MLP neurons of a small language model. Each row is named by its layer, matrix (up: input weights; down: output weights) and neuron, and shows model dimensions 0-127. Each number is 128 + 32 x the weight over its row's rms, rounded and kept within 0 to 255. Numbers have three digits each.
After each neuron's rows, "fires on" lists the tokens most often at its 100 highest values on Wikipedia text that the model never trained on.

L9.up715:099176146120113142060133102137110168143127133138177119156139110115185144104129139134125157114166097171146160159183129169055135131145093093109100103173136204100081107125120106096113117175152147056112121170134156154140126111166122107099098091104163094071104095136114104137094158133116137080132161039129099170084172158151137149129148093154162159063158154089106097062117176093185189094094
L9.down715:123170138117124181137112125112168145086097184065101143118154149132117088099121129162138098154152144116153123134141104127132095177152102147163113120095112120109206199157095144115065114095147155154134102121104071078138099155092069116087121117131127125101129127104126137077114122147097136133155105229167155165090113120140098145164212121144129051135108089084080098142084158118115099180142
fires on: "s", "al", " ma", "ta", " sp", "ra"

L5.up738:156108106132108070168112099121110104201151092146174206117126119144148130170132141161140108113176123142094162121132139150168131184071077158079184128155183124104121142171098140159149124161134058122146093118107057136128108142130129141099154184118110096123129182120104142105120113106140069086189114124107119144133086154169120174122060201134118009148123124128127119124197109166146144115141
L5.down738:117076164108144134138136124165159140166078129183175165136108150185164099120176160118162096171116139146123119107160108138159139088181075204060172152159115142175168149125125161130172092134108132176067120130124123171120145149120221117105101152114069085149063167169098111091123138120062158093127129136093172114134085083158116152150143112084141106156131065104135148099134098134143066144189
fires on: "vi", "ov", " II", "ev"

L5.up46:110059111172121117119142134140186151145133155077158178134149133147112131150169058152162144111203115117103154159159111166055078139090097101127121119118108142102100130106165169143124093163171170148091145136135111090153106098176102131090104127117101096099078104173101112156134136067125100121117119118107165139140163124164158132168118151109191130092137149131065139091131219087089201132146
L5.down46:088120108102089058115165158158188145135086196057093117093146119080144133132110122100124118099160180111164106147151146112098148127156121136102131170125182200146091131158124134095097094141157117138133114070150144076125166115156125115136114175127168103123182091174130094103080146105197062198112139160108183158103083125120174118130130163112142127117188118124068130113165248100096121126139
fires on: " state", "ra", " live", "ta", " office", " building"

L9.up171:155093170145164194090149186141157119152118118140114108156138142130110137124132072180096148123109108147161142091115127190097162099145131163081126143113045102164083255132128144144132194145148181145161154183096124178087095155151075100189076100138148125088103067145144084139108096143147092105093136099117068183077151177109118125107090159146117137122076112118162120083100088122087128113183
L9.down171:160121138121119184117126124168125083167097148101092131125093134151121126113132062122148134134149149154161146121115125127135131103118146117098182097168161077157132255129116151113128128149096118145141140146134136118118122154131107102121140152174137115119120044126084099134145094113160114149109180092147080112087151187132137104139131145126143105151057112153122116088121074106103099130156
fires on: " "

L5.up372:088151122109163073135121142099103150110136057147147116121095174117136069125070151151119083137143203067106151098122108087132138097144065166154157104163101123072080121124092098155069135192175135209131146149188072123134093158127106127148097090156146149142085055122123160167094185137142147129177087148149111131135101135127111082127135121150107113145138141170186146110132081181148132037105
L5.down372:120128099098160123106084146105153117086149137170134119149156192087103121116062105111116105150147107165118143097126048143111178100134124142137112115121173142164150117138213168141109123120197109148127167097124123196089092174109180162082085116103107094154081095126123132159126126070061074145151077213129129145113169126152097110113148033157113110209098061131089123146086154140135141079080
fires on: " of", "it", "op", "if", " for", "gg"

L2.up867:169088228102131173064161135160155134117125177060135115167072162169095142112147108151150167124025103115164134137113154107140139175166134133115185144029113119150161156126143135096132131135157167169158177134121159136176145178060120129172134119151134162106120142104144108107133104104105131119109129186056110097089125146110091069133094136097153109168132135099162082078177158089115159115106
L2.down867:138110133123150181125105097132131049222150100148123146117103142109158099148136102123119120047088154164119092110106103130116206110138115206135150140069175117154112211122128188114130110107095136091081150130141135139120121122150093069080143148081172098099120011085137120114127087161140067122158180117121072107106168165151157138111110158100107191111112105106134105097185113128141134161124
fires on: " ", " is"

L2.up868:094111187154107112156094188144127129116170116122110105166105166132104177086124109164110189146153139096075181113135158066148152082188082113160163114106097143120159130099124143116138101141162179118113132095102103158132150171121142120158080111143138130145137137088150161166074091103147120090203112167125137111157168124144141181193051139071098118113152098128121068131110137134132112137104
L2.down868:161121099159126194117177083144146097168116126115128101092143155114148161182161061040159143135092121096112095116137183128167148111126075102133187118127193127127153124175150141175119139131102155122104110117119110095129140084149109085099099203091124071166090070121137110162116099159125095138158152099188061109102142156166190128080160138138128148110054117118186148068153141109143090170112
fires on: "'", " ", " (19", " 19", ")", "ian"

L8.up1013:155096173120157172157127175113137122150077128167087148158129126127125118079154094187142166132060128121133092106123121143085153151188199139075113109132077071151074190147140144153146151146125180187176137167161116156109073117168105113192119100129165106149108069131134119162149107097118124117120136090124117148125131170125127154083066142128118125082094117120172100125087065105093175148159
L8.down1013:178074137123146177079157130166134113220132109129099110135119168147144100140126083118105124090134144161159137113119125127110155131163135182114158106156134087147136255095135184111095156152103158127129151175125105136064136176174106097144121139136126098121064065125164006104107109095118072173135202105112087104112097169138093106163122169108145105165100120146152097108125060130118087123134
fires on: " "

L2.up890:110146125153121151066158111153147125132086109088108209124159106150078139128128133160087136109090170109128104124170113126148088143178104098156104078146098123083111187081143134129147153173130242170148164127164130151147106169132079122159133066118138100127131164080120148108127120100099142131074126092148144180069120124192145106126151089111135103152126144127184075077157136155139114127162
L2.down890:177107183133128195117125135123127142168092087149108119155108140119122083186158126073124072101161115170189125103123163112118140145147128139145130092141148103175112195142109125103140142146099131142133123110089108133069167187183139052104078136126130125114179014147117144099153114114099131127101189134136082156085121115131135120180179172133100117113105050151177130166114107126153154123116
fires on: " ", "ish", "ian"

L2.up554:141143238156121082120126109119174127122180146135067142091094096166131110153139132142171117110098113096111099111140146110125078068093160128101104115132119147032172125100118108145198172044099110167141100170111084124167109159112122153171067126160135124193062170071141157124127117156154105147109171186114085175139145175109122131153162155143165163111105188111094108120154152187130122133131
L2.down554:179139096068113121146109151172186136128124089155107117119128095083162089109092133056108165128166128111163105091137095104153127100103120137119053101137093162131101146128159182129107198133142146122144067155169125130183140135141121088173095133156098141167075098134126185157094152117184132105074165174172152125167212144132074103130142140128069117132079138135074162081119066133122195117093
fires on: "=", "–20", " career", ":", " people"